python train.py --num_hidden_layers=9 --hidden_size=320 --num_attention_heads=5 --num_key_value_heads=5 --head_dim=64 --intermediate_size=640 --vocab_size=8192 --hidden_act="geglu" --norm="rmsnorm" --norm_place="pre" --norm_eps=1e-05 --positions="rope" --rope_theta=10000.0 --rope_fraction=1.0 --qk_norm=false --attn_scale=0.125 --bias="none" --tie_word_embeddings=true --parallel_block=false --init="uniform" --init_std_qkv=0.0265 --init_std_o=0.0 --init_std_up=0.0265 --init_std_down=0.0 --optimizer="adamw" --learning_rate=0.000938 --beta1=0.9 --beta2=0.99 --weight_decay=0.049 --lr_head=0.0043 --max_grad_norm=2.0 --warmup_steps=368 --schedule="wsd" --decay_fraction=0.87 --decay_shape="linear" --final_lr_fraction=0.0 --batch_tokens=[16384, 32768] --max_seq_len=1024 --doc_mask=true --train_tokens=348900000 --max_steps=15323 --dataset="wikipedia_en"
MLP neurons of a small language model. Each row is named by its layer, matrix (gate and up: input weights) and neuron, and shows model dimensions 160-319. Each number is 500 + 40 x the weight over its row's rms, rounded and kept within 0 to 999. Numbers have three digits each. A neuron's up and down rows have the sign that makes its largest values positive.
A block is one neuron, or neurons of one layer that tend to fire together. After each block is what it responds to, as a language model described it from the Wikipedia text at the highest values.

L4.gate44:541563445471564493477575472530476515481560462449548499482442526599527530520490509487486451454490500531492408488473518544517441545523532500611566497546534452435538531525531510503439537503477525470518511525530494496411530543462519485535531472492483501418429475551515549516498522547507495420493534494500539454587471527430434470429530522448554562452464540544497466558517480474468448514529518482444504546487462487453522481469527498528489491525420538567519467542562523477510459548550544
L4.up44:466484514471455520504540506505518543560525491494491474567600444501445502415450514515492477532538441527573467484561548592512538474504433532422481526491489434501544455485544488523453462465509425455459419475505488534499548416530449549544491510513551473533496515539600443533418480461521538501515451581552467570420461513511498492534445516515504452489523465504402553504485515442509438443482483555503526516490518491533455543531557466486475479487494479564426453493459536440491514512521514
L4.gate49:504429479487502531514563468528431514524527513463500482514462543557466478523493500481496551483408470521500456502520506536459513545509467546457496535546561502466553500496560482496538587488444472542517486439521502466509467501493569417505434500472473566504528549515486505531529489517550533431546503513486510534516487515547506496487415396463597444531483517518524534491457346549518514519469469535438481511544510474528545571539420502477486534485482472433521511474469433467572503552502555
L4.up49:551509490509491492473587485561494500457551531465504477568480526564486519490426584435483529513439483506494556520559567562493505471503497547427482544527556553435507512504530482481579564470466475552483485484476504433496525469480534519562465510544499509456474519472455484518547468540518495402568482483438546511480480534535512433531491454468563437470511523473513599459498369530522465527502472500542404507547480439500537542570460544507555502540494562502464523510505447525443504526518542
L4.gate178:466450562548528457540444488495502537534533522437554550491478450469527490506437401510495494468453448514524451512545486512561489470485479531477452471498527463461532477490530484474473518422473542477528529484530498488493526519534491495519472423444389510588518466433601422510455527489407535498427483517473559497501547449480541436519449454490481565467466443544510442474537530542463554426447574514489425483490514483480522461532487459513514534451407479469425469496533460485509606456561543
L4.up178:420489540551488431533485474468527586479539524500466575561554421432562577475424429518475530504464458463540430502457506460547521456498515541518480432512519515499495511398449530521498497456538517538490539442544452489481525493521510562526507435471535588488471505472469422530450504453454535534526450490472575486489572491503551471489464514526497593500457477489504477527567467493475509451433540489502492445442445471528525503555450488467426476458504427442464495528515432534492515393495543
L4.gate216:474453540542486504543492481569498510492504469450511517447517516589441469521501518582504391395468454476511501511436457563530523515548485513468537515514532494462447539519521482474469488580469495512510501507558520495490455574516571443453511523558489474537511498446488442421537489594507535497565571487504526474476500505544451451474459492470558471517506510580412450441504452481519482518578542536492493520533517506429547456493429493478499564546471558471507477597511451424525509478468501
L4.up216:495542519514485500538491452506416553495595469471516519475483540531504532566494508478484477489418527497542363561468536448505536539470464506481509453468459521465493467506450477565556482388493498479540504462550442469484528505545545504498558504460498461603603532521518466476531556568581568483494543541483498485518504546533516557547483439508491514528491478531479466490502558556461496533502490535521447448429577515515486506486545483517533515531465488549404515543468553421469476491529534
L4.gate230:487514533467432545523398503428476491518504501475469527531514464444528510460511480537532521445522495583511492504484450543541448506554529451461532445542526497501517563504479484511447515540549442533472460569454464521504427485531511455473486463451504572532479556501477550582515511529523497502487558533498506506574463471531471420566485399529537433503517450540491460486515396481557459517459555437496467499550521488486467478514528530502558556547521451542476496514555490498508465500495544
L4.up230:476526504567489492535485462516490410535524551584463473517504518513481452477566469558486554473510550521527491537536502527461527440494526477521459500429435502512552443467438593515519485498501530604510463508536497437520412508526543444500533497457499491580499485531518551456560506493425536422433497515511446500618472459481487539562469535536557478523525538498543497547555438443515525521446490485515538513433523461498431512461542547502567473527433512486551518475470499509441478463494479
L4.gate261:487526538502466471481440433529468548519539523426505480541508522486473562482511499548490507522465473486417512578493529540487539487515548511498509480517587470550505475400502467520523518525499496526470516567551529556548452509515447482519533518400461491481549477470506542485430461493476584399558479498438469556435517518493550473478466513548538513469476537519490494565516470511496515513440572458495446450492564485521533468518511448521496545454517495512509498538475465429521622464563523
L4.up261:482469493487441503473464512468474545533560540379459497507519554534497504447438525500541473522489510475422495544516450506487562489528522505433482547478484510518498501491493506534444435444502526545555505526520537515540532482458480525492565517485567565495556485476503517466449436523482592466557459506507578424603461472502444491574409538499515531463497496476558539475535425479556513540469598480501471494530482521526553523456497438506561475540427492480460489544474525535491558503496511
L4.gate315:458455526469456562528480507455496516458534500461520530552518481425541524523544519483456466454547536529457462548421485554493519518450455507529545440460555510429480567464448465424531545443452532494502559536499534548481489536494490455512539549492409581546467454506512536499458428471476505453549480451477527430522505470543469571440453479520423491495521502544530447510539484499498507489477496495518484529503491533483520501492523492452534456493455494506517509533487532533442463507539519
L4.up315:484573503452458488500533469514425491499458472531511475515497498509524460441573468447529483499530500487537512557561524534541532528446482509499503560516458485525561464586561406480574458523515489509517496549517440521410534490522466455483492506536586573508480493466503529524500522484541492482537466465457484524461426493393494500554480548498513480486574500470514609514499530480417490558520558427487438487500521482540484521458439498448469451553474474508470498481454525498514491463519565
L4.gate326:557528516453539546502436569480481524520551473516425446518434532562483483544497465524538491494481459542476533524484432546450470513511518561466471451441476459432524480494467503494477493584492488435504480429541535485522570530553548480434506514499444520516486449488506558479471520524445446464483501494469493536565381515451490521476526478478467471477475493587536508487541427500589530532511494517495516543551516437424602533524474520481485537473443466581510438591508456502455498486480494
L4.up326:490473490552471492555460504453552496570507484501476529517427528486465468590463534508419529528497440518451487473480474552467421516499454507541528555542437447546475418550470513549513466541534453472486493492449523553550472490470505592489614514512562574455478418490491517453428505510538457468522524477506471521497530586487435522506487494548504537440529517558484490508588515452408437479509399533524596558504521494495511505514411496494483491509556516514571481573523469456486451510482552
L4.gate350:526567479533515496490445517499489494477559456523500529558403491569404555428437557574453553464487502502497404501482511509529470474535553550502509539515518496400494521507486547483473548474547515560497457458522544556540465586486542512444453478539415520513495503523497472466553490508542541430524487471506415554448531517536461461439493397444511491447490494529497462438464484456497538540487552517490505519513481499478502512508462536535487519564508460578469456545478481522458505527495526
L4.up350:523533516448515441466499493583421485534508399503516494526428477567425521485450451576496477534533553454493522488498486494429578482487515508454480489513467449474501445482452495495460412548481466506537493520494486562502507514523497512540456406477480527494507534558441443524575520528464484395512503518406480568471544519466440448477504519493474443525544530511549543506472436495478525466547515523556503496532477499535552444399500532532498542544478467552498498598526510439533468452626525
L4.gate399:490489507468494506496544486537490500516469471519463526568473397524417537510488461523502532484492504529506516577525511521536502522528568528499621488374502528485562547529473492501546507464501483416543445526550628466495479528493519523508442530468501552539487456429533549524525426504503512494529458464518478499549387517504498475438458417483522516505514574492544503484525490511493467486468526426500446491491518515449447560488464511403489567457413520460475498609477513547496455569516515
L4.up399:525448555550533417469439532505449515491502502494487508552480471544531515491480486541546480491508500430519457455469436427519440533523424511508561520584458480490575532487574591481548447533538499510511449443514471478417483497536500502527471514556545601534444557541490500456476432539473550485524541476497489450522476570547543518470447477474504562528496494545374443568536430457457435555480450496483545501409561473500466496451491498526456478512457495513512492580480413457467494517495487
L4.gate437:519419497550538505481558557459526480523507497521475474536521466587554513450446498551603541451484454509494546515564493491466526549568565555505549506530496518432477460381511476482539483502478464507471504557505559530483481528521527557492518536501508495516559575571549543499484514455517534498489449503511484560524446542581459461559429480524469502499455597514487419539505536516453501477485485474453517487518542503501561472495491439410477558555475523524485436590506546510547494444518542
L4.up437:560538502522537443485483507498516522507470491461460492596506553520458563534479556575519472535555447482437467545421418575524452476504512479425514498471482477498476546501489466520505519504497501506530451531497484523457464510510551606524478467510543468540439456586506486508465492417520511468548453487540473487505533491554545484542554517504528518506464494422512487585540500457575536539474510514493591490442527477478499470463447505420460496528513492526533477525556590586435432489590464
L4.gate493:505483562479483401497385487464456474532517504431531524528525493469501493433466545625435533529476535494483491543492606509508489548474493576532460506539447440459482451512486551518461529491491453541499431499588562528533461530491577487392479479504460520545525470463442440456488524535495533499467472525433440479493450515462491502548548454522466502525513495514482462490448468546496508470524526465557510461504518400434524483521503489554513499524503470413517515492535467541507510419588469
L4.up493:495451532461468418453504460505428480484512527471490444525507496506536574428541553530510504533481510499490473519469575504460498451475494514546519473529444523495517464587444556490474526546513432430571490505539613508496572490519481508442489525454501565482493507497503488544530475489518516534448481525441522384494538537563502552577568493480495459498554520514486580466523492541517460508495533416602502503537467443399523491578500480484467499532524490481452529456552452571500529509517486
L4.gate505:494456464447517459464508524574465537459585500447479493522519516507428455453453446578453484497439506546544463488516490517540493563519512474536551477508524404509521540538410544488506469549534482541533478470580573541502447490517472436485546481478427499537470459524463544448506464492478568524485480463417438551493489531531440520519439564491538485456494517487520488452493473536452551526468535523534475467492662462515519428459546492527442539466462550555525490543536468474451528478497496
L4.up505:554464506476492413475431464532496559517410529419496532527532566459496604480424538552444462506520431447472505506510506556488524486524477535535505485505482466540516483427499520501479511508463540521563569541488522466525494492465482502510477527484496580486532540518461530519412498531501583459473447395457500531481476483546512472506473552530493549504508509455529527461569550559528503536462532515497430512549506484540426519520621499510427542475478461510513473520448456556456519540574512
L4.gate508:519433476518472494494453510494476498532531513538457520479540424560449494506433545565568540474473485549574458514571502450461508485470463486526492449458463462477508508522466481570487558496435564463455534442543524523444523516583494478538507464519497448537504498487491527483515454520555425485464442511525534468501449517519530476473581504489516507408484516501470486491535510517514445486470532478594512538491411512527558525528499475445501531582537489572437496497436507553547574485461514
L4.up508:470476447482469530502518528468557499558505561475491488530500480466530455472488439427483482521471349501428541497528510593450499467480525535474515519562561570518533489497467533444373513526549554486495514506515546512443522492477556502501485517476479471471424393428557421489513529465481503518541500539569423424577543572473521510499440442506522462490523477529486499530523503502525485515539451491445533498481465471511550585529503480574493466519468494503485479548471466475520520498500479
L4.gate556:504514505540524573495549518499511582539531530471484430467465494554540443520474458618520486467440533449557535503465524480570519506525501508508491546478551489543506532466471510502456453505452576561521422493496550485508542533567458477457488553473471467555570525491550511562479502548520535476480461503496442477460520483485526489481484509500518559471508569519530496514501483558549513581431530454457493441524525468513491505487505404461447606472458480486468540528549477409547570568483480
L4.up556:523480446538590526461506436527473533475510469472470514477446485553511513469481468493484503490509557507480502618453488492483538438517498507544594565502525571509502470492497504519500469496501508488531540461550552464512459508516486481419538500478482548536579507448491552497526522460564494473452502489502528496516496493461480416487462483500514535533502534549434511492468475451518488471438487453531460465565511512569496502464492503480440577479453553522414561532534513399518533518424537
L4.gate569:490517451499487482550503491487438518496463447510442500478514461477477547380497570544494485477494480541416433474544561468469502478490534464485502533472425455421561517452508513449514551444538519480448474554544556485556483566549458486553498500440492512529550525423488548495502544512511530444554483398510515562449534498488525538526426521540459558393475449526564500445482493501520501487482513446513438564437487446479499579538512501463494508473497531498555504532475511476489577504615545
L4.up569:486476565484437486461449385513472506485448527474473490510443504563505538514497489530534573497484509500527513464578520510542528463483534521489478491508543468509523525445445494528488535484584474526508515494508488550466456504432535463535575466511535477495505488441488525417472503529560478493537463531547426540478581485443534473485533513522487527514491474437552562493594492501502469581439532497530527448464472443480491503506449538436516552478576591409614495498508505513459523474552474
Responds to: Bronze, Gold or medal in sports medal tables and records; also mid-word pieces such as vis, yp, op, and "there" before were/are.

L3.gate129:464492509410462497464519461501526467523543513505490494540445436580522528524466474506524506439485521441423534467552519565516563464518554507491511514530477491471489527493557360401430464475504513471525486476466477505461542544528528481481539512537487517474460509579559482455476414499503446521508457577546508493508396497538503541497430459517528451494524478484473540456505503540460447532424536467402574560484482478449424505520483453459511549549508516479428486543443480478489478551463515
L3.up129:414480397439438476578490496514472503492497473544594467490479484499403472547374522516420530437509514500406557522517518531488452475425491497499469559532493543526459558535497507508513509525426505515511569481588494552468550520529483467503521488508509475532496510561539454473453431543468480506515504520462466505485530459482498489433523503403527494508514490450496479552522471499505534489520434490486495560553464537498487589578514506500535475448529513451504489411509555515522467485516471
Responds to: Inner pieces of longer words (De-vel-opment, app-rec-iated, dep-art-ure), plus field names before a colon in list-style infoboxes, like Release date and Length.

L3.gate62:468550507526426494503519478422471495522562509461490520518475433445484514498519594527537426480543570456631548521484488516538560451546538475555560531535516506464442497528445516465499566445495480494490493552568530448403571540481481503529537473513516439518502524455461430456526541549528487435457522490539514609530523520496440481509518487498490509492476533447532525516492441534542486538530540492546507511549542416539473553486462542499509558585439509570481510533404527460503570539525517
L3.up62:427468461461520484440407495479547590435471493487501520482539516521456575512427563550426469476474564473521492437510494500538461544497462531562516416537534440531500525525512507541500517523495484489480519514520517542486537499540489520555466501466515527518495493475514468503478461434496414480513518533462514457566467489504430494535476539501648475505477516447514521509519461457552443522481491601453506487510549505534475470553481580504496530482472534524440479546539453544485545462509462
Responds to: Words in sports-competition and athlete-biography text, mainly athletics, such as Championships, Games, jump, Track and medal, often in medal tables.

L6.gate33:466541530508429540494509569469542478490549451498512438523437522490495480448533529473483478485503428477506450486551475526468499502464468498498506452516489485525516501496513447510471460535525579471599554464410560489474529524522511514493506547500495513495469507489534488462441533525486528454475533515521495514463438448485501569500540525587476535567468455565557463495408533477500417535572471521471575516552514399492522485473479516534483466534546463504496502561533567471513475515505522
L6.up33:574449491528481528582542507549519461515465469495572507520468456565528533453527464473484487499533446525484456517527466536512537494502486478466485464468489514498500482510539478503493496458443528427550570422520507508532599490543438516427466574579471501468563501534511453455592542557450507477436490484500505557491455512506580481516536501514493465484520463489513444534486455502489467524467541456453506504521460510495558486474494539540450539454480497549508506572508551563482464537497384
L6.gate181:498444482495538439492486442478506423561502516471546490488509524503523519513520452494528511456580543451448520467493458482497421514476488545478508551474459516503563523529450515519492449563501470532509414494583534489494518519530553559500511549479459561431508527456475550449466541445486577441531555447507494502586464501533478489536488437510543504525457479498478485498436462497502518573495499505486480571531404478578465498431477523534573515563485495466500489407393505382476514503491527
L6.up181:498517500559508521526477492506557474540537468586495484473420455552467504584410481502520461440576509512516437498522509462474531504495502484509534460501487495518502507591519494430551530472420500488510510426505537536528541583454575495479480536520442481515460473536524489564589483599458518458545507543525505458548547417517445532557473551478508429521516435567427458522501505531571459518516496478541481511463484437529547523435504480478454550465484570428579503474493593429474434555469444
L6.gate257:522493475509521527526496588469480571561575454510506409481481476531487439486496485549493457426456482526530445501512550512552494512538486482474561629493410451493491520536518474442479520541469518471490549480522520513463521578554525520429522532492459493541416524433520475507463559519422520549441530539450521554561480421520452489486458508516542547499462529554492416560451466527450488541440522588394422492560461417490530518510462500520534539503525552570495492457481551492543504409457448
L6.up257:489520503518515546529474561494488518599553495569527523505510470501527417502446471516463437446475558548468512533475446504501557493515539466500598518555449497510486533510517491567496511585472482447459439463535489431461510539528433505448492546559427529502491483524474519536530518523492465553492545528472486503530428525493455513422527525441463424510382504461539464537432509542458563564528526448416486480550528512456518484507516521504532525553422508546498501501501544416525493435483463
L6.gate259:502516523543530557531521447503461579513542458516503471530440516496526475504479483506485512456443456533538501485519452545593446494533515490482517464491410500532502465469600499479565404507507504442511475504500518493497581561533461526455541582551493576510497505495465523520513448571416556480465501505554525445470429528542488507405534533508512547515458520528461468505504501403500497511498505481506550550537514495514500513449484509505462506583525498528482491459517501556531468468449453
L6.up259:483523486531514435470556572594457486492505518562434542480533478577456534507432530508547417449451453451530497526500523505502530460558506542423509537562506473511492515547493450575477477507541526454651449470459409469489484515503481503426556470484466460508451505473497458518493488484529516563556444516482523438476480498528581435531527534483405491480479484507484510503426496516519560520484517430439540617552509506551471492524503508521560519520513451540506498558470493471458442553465548
Responds to: Separators and cells in wiki tables, infoboxes and stat lines, such as | after empty columns, – in scores 6–1, and Genre: fields.

L4.gate6:449488490442511462526545464473486429514518458558552506568464446536504501581475519500512546409439482518547423500523439489503463396554508553519567531482481549439548554499560541484504498517494412427468435491545471468547547531507494453544467588550411566552502507539551513421473539538428558448545551550490487476477459471506486512485480453539549480534485500530479441444506453498463459555483555523497496510500498507492498599563450466493473514503480503551488489476432468512503488493423482
L4.up6:494499485460503522478471489480413553492519448520530432462495459504451604477507506456442490517553499457473427466494508483447443543487482533478574547464439548473538450561518520547502491506471457511477591533514495565421536476519498463544389486486520457574495480530502521506500546476428537448458531580498491523436490461513550539415492548458531586538548496577480428517440497422391468504522511546505479515523549516566511582593474502497513505449450467542476483503473550520569485470482494
L4.gate20:527516525473543459544464489517500513527491503500520458494482537597453500508497427484445563426433481534433477526477447546483514564475517501510501471470456561455524489464471468463500538498472483525462410474528422528497484531547579484471437528486479557518450497569460493571511524509478475482466462466513509436461502493454512443472474463477579474519529522529461438500477532497608491461522505517469580481564530536524611508529481521405481495540539568425451463459512478517594398528582533
L4.up20:483485547539507560494495528420394552487471524554525496465473483494510541442451509572531474503475504488455449506501502555446576467546473434571452493527495500455513432553550570461535524544522479481491526515510405470505517491503524519510527594432553489549460521530443444455455462560470534489522500518510529500523524476435431509530454511544459485452459500521547512433548463539508544436492478531513541440488434497454479538431555430503523431478478457432521509531401504505478506516485537
L4.gate37:492392500470455510443524536482495468497564564443502552468519552570492438495511426524503516432506550481564469444515477444530506497487493529488437538463495499424593485511558505473446519551517465435533434496532581564501556540484478509479438513456475477489447489572481444488428484603461543506501471444495460501514446467411447468552455538543452551579492550532519453533406435571534464509492482524477518500448544470454460498485453412554481509466440469522527468532515456516495527508480504
L4.up37:507405462457494484459523497517552503452504503546497579490522523509481460518451488485496473522492519571441496443528492518519525475452513404574438492505477505358525478458527515477489459517515453456472482537498491531482534479517506523507477471433519565444452423588519464494436472550479502533486518479504479491521508494476449491524483536561510497519479469498455508588479458519473503549504486482442510558500465479493499470517490500564450531549445509555487478483537450510463506537502515
L4.gate38:551482474502475479533427495526477547491571475457522469521571512566511450546487467486433504448490487598513526441507442502539447538614440453485587522508518531387510521558467512458555594495506462537469524480519517506521466559436455521454453491526435520505476526478513537538458517476548525489489452479530441456495468519525444535524552523403543484497492440552514480481453555525456464486516488493432466440436483496510466445501474408498531529479451530427488446499500458507565441524548551
L4.up38:559531443475482483543527542536498555529530494477535445526517525468526531513531480469487483531528542512468478459453497446511442464459549485428551512456477505480542502532461437470456512457518542537556531455563511483540441450556430523483468537520462452495522547506566551486485429489471487440461422477557472413474512441557526514504465524525482468453513517499554492464444501522501467499510441550506522442502436401547462501469465525445525524462499505512482513508407496587463537533494548
L4.gate128:475499510501510531584506536476476531542421518478540467482490544516481469468451526477612454478480560564506476533460497533491502599478462544450510541473525533505507508494544540483483555506443558492544422465455500520468441565465421516474445504498452389542512452525468578509492485533507507463511493489576460502492541534481505553501486518528493506472503530508474471562544469417553499531548438483504451478460528498481508435510520527512527479488533573535541437537489501497513474548475453
L4.up128:525539484530484523471490528535487512579496475459499427403518471528486514471468548488488518462427453598563501522489524516565521481419443471444547528451523503564521550486558561574474482548471477480541458430525517497478508499529474570507429434492445415500516468504501443513505550515522469486462553524528503531487503463576542470531478484489433534509568460522455499554527548520537460406453459540484528503418528550532477491577485400477489560488478483541413479412480525552536506514551397
L4.gate231:551460508524501502569488536495481466473454453433507479472448466512495447460458546555525463470527467502519416412502468443509553502509520562499492551517477508513513568488479510418496458540503499482474505487527491513547487524527401537400515480479478554525521494555490434400562583631535504451511484468516557477505489466480477496499540528478530486502531526561448430522463490537503557470495527521451451519416459482516579461444523477438508546539462506529515498443547557512548477520511479
L4.up231:565481476510509441565558522501438545484512480476564468505539485477524520532519479487471543542546514492415477470522531510504459469468447495483491549566561452525472495531501506504501604563513468490442521470464484521515460491469453493441571459376525493448583382487497441472457452487510534451602518513472448518548516483450457498567481514510512491501565443555467485531467464446466513479526514507476452515544444480489495457547452523476429476541556515552470520558521433547474494518395541
L4.gate271:482538558475523534532482487503461568470507566446540528483473501474495504501531514468485461426421544550505518492659471554523536446475509506510481444546510517475516512488509509470482468544491498496490455473521457492447526533410495570538441449487561559537450486536533469501502496485549473488480555470540511481522475463520401531554539465514526490583450502521434443542505514529545470490424491479518481480511505474429481515529443536444522481617539529442492475480481465510512407516500514
L4.up271:468493511505533529521462464477472537523482508442496504416484512430528501463482560506551436498432448437523532451471553527529545521510452511508485487474455498429415510515487544565498487476473508453496507405557503540435476492448487535517468438480543439554510502555489380498567555458494482464509470532498454549514519561517445535534441482511401459544501531502503548439439490514510530474457469487543485506596430557498542583543526484508553518561510496501566561461503443437538470486553517
L4.gate311:518473516429560487530582407539538490471495485460476474489483545485501521554446581513485550516495491471514475527479521575513569535489508525491487525424459501518527504523500461447551505486433499488469443560582536502540557485556559452512452482517476484473502527477400518521463491532517523463522504487513434501490503478471518541602494497524569582507501452539483519441518447529493464575405525532536475543462433516498508503501452512502508461524467500541482422474526498444495510540537553
L4.up311:454480507470462557495447548519500560510443481501530458489445476458474469509514461508496465514455536490546484529576399472523506482464501503531459466488471429459502551460556482467516457499493488423457506546466466499409552516458469445597412573427509496528459433445523503497525469561534546490565547543477561493568458505495424514456479518487479414535458484437417437494512450517445510454503453569433448498470541574439412443433497546485506433506456489507509446486454455472527489479481545
L4.gate317:417547480501573522505459539507549523541454504462560467541454534515492515448456510509457585450486477586464532469518468568528468436511492480480487506537502567397472512540577494451537440482468508473523460491517553498454490550524512461439481441434479469509531515560506533490434525589522543482498516499562477555556514469478501482503471447569472585525494516560448428540487467438413470518451497486443467431435513445532487539467467516532508487543421488509556467443471444578531471499526514
L4.up317:484498513512479465470594587533531502532453549456488434509510507533518538453438514472513501568514479549528490501438547543537568440491541453514502525489482486582465457503504457462515528472509513516531442511514533523432560511494436501485492495483495468477487545578536471542467597473569513445440424476510522520518502552451455505431436472559417478451531591557488484489487481486520506456487548479496424459544517492516483471490476508505500506596476458480511467519379464566516460537496511
L4.gate344:541440504434544533520495575516479461560529537443513476508480497549421497508463531545521476476507438559484447504519516614514517504522504551436487507534445474429496569535576468438523526519476487527499502448531497491432551518464557486449538553585398405571434432500493497554555541540471495467537487477559451504559484446428434433559422478517459517486491542489535479537452436449410511508532471504477488540600482481521466520485470490549515536473510573468505485575445424504487577470449486
L4.up344:542509522512518533520558508479471490415510556469514530439464454599523520505490521483526440494436573463521553498519554486495473475499574520471522475529506494452497474536534503514431525432478533477459553554515470439551507547431539513455505527464463514571544494450538468529547461472514529522514540545475566428548492450531476499473468491520489447465551508480471484492412558565427454541456493537471497466596476461501511480472490505521428430606549460541484525494473480498470564542405497
L4.gate412:516501514424517484535386513523463460498558513516516500505461504549450477459430539513525417487440590493481552519518489555550535445551493562572515519597473470475558501488508498447499473514455480435515424541549482478531502524503474462435504480512495509517564496530531434473536474510450539444522496461515567477542474498478463466472527440500497436458444468515440428463491457474523489503498508511486460552519513487494495490467498488535450510538561501579485468584509435520447473496505506
L4.up412:488521494557512477540504462503561448455490502455507527556527516532540478558534431499505478529533505544484377516472431470469484482439444527494505488461533408537482528544465464549410480469500517495512555476496465597500415451580468526596530426522511438543478538475495511491471500584458455461471561489509532542495548441528479437463459464461489432533487472515420540571561454442510497424537420574464458493480517510478510512559461557442528551498479448492474456472514512495551477486493510
L4.gate466:462457552480512579506479463434530460474479595473414512483431554492514472471516511525434498454438485527452465515516536475543511492535485458537482503574490532508507507513502503438430515572438506439414454508493509526465340515464499457411602588516437468551454482500500487444540514494480520487508479492578506566522528456532505506500475494488540490517484505487434484477522498521479465514514514467448496478485529533524453559523539513518450520510445505531544485555534445455485393507454513
L4.up466:488471515524527473464524538429521453532476486492478567486460463455440561487490507504553467471474491470518496498422520559488465524543499515519527529494519502422447476549476487467485471479474480508418515490519516578479469460521471463492458496430413403534494497527475481545553502487466497520413463509467489593505462429463509479402568478510513489465437548463509454510485500448477561584395460515452463501527502508470508544565460473510460479569504546497593547577536516511489554520446561
L4.gate496:496425486457553481536443422592493496530454515518573494543522521559501502480579500527525547473455543463502500475501481558507454535523447566503484496447470485457588498537503538479419566534500460503493494463543557527610405483466538478509498542447514506493484528559554503510424455578541503515519468538531452464485501476495530516450542542490559482544492409449529490478516417530506505486517493487433481469498567470550451565514542526484480591548545507483484488446490483466430555470474535
L4.up496:463457481518521556531474529579542520553505506500528515394474491505508482539516466539519574496491525465467510502516543542450544488511490474480514490536508505422474542473485564525456553512512514473478498495503486567544512502518493564511530490545467524435486528490510508534544488461439482480494486510523472444543528572472489496476477462585607578479446516431496503520577518550454545524476460551522521505548476482482496501510437460532557482529503587575622481541460458483408535488485471
L4.gate539:451524534448444483521521545499454572478558554457426497579516519505419559517450536454483550477524604547497454543511499487513400485522550526479516559521548506512524556567499534504491495516481481444503393539575455521526518545495469490447516488537452478480496538529477512484542447500512503433510468520535488527487478437468463508401480520579446497525501522591523461534489447582468478516495512471435541586481548441509459475495499500459538562463502477561478431436466537506498496515486547
L4.up539:502506525470454438488534449463466571476439566441473453515547499490491536406472553516548499526493565586515517469557536470501440519535498456467497469504457478561518532518459509412471480489510488461516462532601510489484495523505472488525540484557531484501534553587461471504474503532461425416505470453504479426492517464497478522473516536455444411498424454564521530475497501481514446511520554465474525527462532433517490456464517494419546549453535508519486441437463499517463534457458532
L4.gate557:517535567509559474479533567528411515511520476413485428473488558477393481493506522489499548455448523471480428566495492519488471487582505472467534416462530494472527512542485429510478462538517470450489501449598541545478517559541511519454408504536475434554538508501452492448499490524541567466527525513413477415402516489425499492465508474411498498493537489557515469471549484488491491522526508470511392596481539452534472499484505517512527556450485499510512468453508574528465491481495481
L4.up557:497562562523526498513496461439495482476558505427413482527530583515554501528493500462450452487516547514488472507519522497414526482534556459521502516545495531464595445503480543467453527523525530418453415535555522459457534492471465549446520501470516499524521440467560530538504520502488526488484555524433501483464457509504506555508503502478535544569543530454516478539526453481507581485497523465460403490516528446616482512516491517482471525575421415485405530490472512528446492487510463
L4.gate573:486509481515482510551517475591487533598514509525543463485454581482435513470491449527444479499451565476435500461503467478462477482532525493463483475470405490516512492460559440461486589519496505553456420578423547525559471539501539473503477516503493455498499428495515544508520474508500577409510510581472523514532468551481446472485550515484456499483479467596478462611495470508535457501574479498488491566496588434463514560501510438505418540485512547567473486494558520430633443464455498
L4.up573:500484524555516520565501493528492506486487576483494490439453475491487577466463529463502444487489508459454483465445569471462436488507480473393481530539454470508448477571504526538520534549505537489507527454546503570549508492581498523488494488495488458498492491455555463449494413464536473483480489478581482502486542515450464445520523505506482560470516496470487473540463556492578423527538455559548505526483436524520513526506518419545515460533523529496554542470547485494590398547434520
Responds to: Field names right after a dash bullet in Wikipedia infobox lists, just before a colon, such as Position, Coordinates, Genre, Died; weaker on scattered mid-word pieces.

L6.gate149:464497524478468460469466476462443520441482456497466545453439447479515590440526467454565497533463512518524443529487528461491518434498501485480450538529507551537449420517472480512495496488524469453470520510460473455469547509415434523547514423444438550454536556578484391577527513457517466514489458541532498478465488514441485508556450557499417517508519466481534592499459535486485504535460475471557468461505502476533485513516516527437451508502510513540429592416494534535497476527503508
L6.up149:524508559465429502501493514503556495457476502518451449450440438435499481472469557475481467459439507505504555524529510471525547509458483499499591534560460452497458520494529473492464439466448468488445464523544477483480575527470478563527469525442534470495483605557544517545564551501525515504520409453540523508555519407434485474528562494548488541415478490521563487498457463545554494500447524529465439515523454455553424542516433532423462451508540399546477486532484449470507472478459480
L6.gate470:490541489437473417494389481462570438512469509469461518437465470470526480544530525529469462445473521443462479464456534516549608505528572582503504530530530473537557473492489534411454544529482501504551379473521532497500495586443521515532458501484498487528560499514444487491497491522430518516499469486466450567516506482498490529517451450571441499550534530504527488448432531492469437542439450477501487526550540457526495519515476516526488461511511505568532482423456533506494513470430530
L6.up470:590546489474503498495477452486561511516494480457535526494469550551499541511527542537564508482504463503521440514435487490477550436534537562501485497568503552500476515576498497420459550532452514521540448534504471482517554555464527500544479465503514496506551528434530494506503565490475579523508480498455435506471507481469491445667501436594464495495502552511504488479531526518520402549498512522553457474564509435556545464483435489449536505528479481523517519466507450459558476475475545
L6.gate488:521454517506455500529467505521464493513491483542457543496456428477452520474467548493514463532499553438570430509431465461517442436442505534424504508507538498527447511574579483480437412508519527473517399486429460514492515554397538468553537519443435464521490518489490468475556514561453517501485448554529470447481489460441416431460467532498515488469474545502542528536430470491492482531552514491570514552436532416502488499433483600501560473462479474534534496474484540530538479443459472
L6.up488:493452529542433462446475516461531493561506479547465507543433508519479445515502475466529528515565498454461450502413503535532545468519541532497522531514521487515539508504455481439482543506504487520485497520478475528476486510555518454510453518548520444434486467477479517581489509571509554523488568483480616476455478494624493492467523504533452486464496513470553497509514474546490526485548468493463475530453537457479513504513583476546501424493534550560465482507515502492491530612411469
L6.gate502:497554529483468511526459465449490519482464462446515514454495468480436557532473511466493518450472577522550495515576480550495500471547435542451506504502430445527497550558445514513480461529472609494516510482521506573480529545443517493459504514450532496548506493480530483501523523497466506480489509477496487508526474445516540450496535477495487523499556471526541432504536562553518546507447508551491381478499444433422557525528504474408472503478500543440512480466436515475513524512457530
L6.up502:476503549565454479453587486494535525531513473480474559478526522490483570473477455483461515524473512549494492497483493498527513552507431492546537406524465521522452541533533497572492421414505496485523555462523508530541551480503510463508473512436503410526497463537553462449527471481501483520472519415537515566519529505551516515511450496487511441515523494533478501490525506476507538522443380540496468472430449482480545479439465510500458632549427523520517541444523412466490514423488471
Responds to: Final token of a cell or field in Wikipedia tables and infobox lists, mostly surname endings (Jones, Kirchmann), also field names like Language, Family, DST.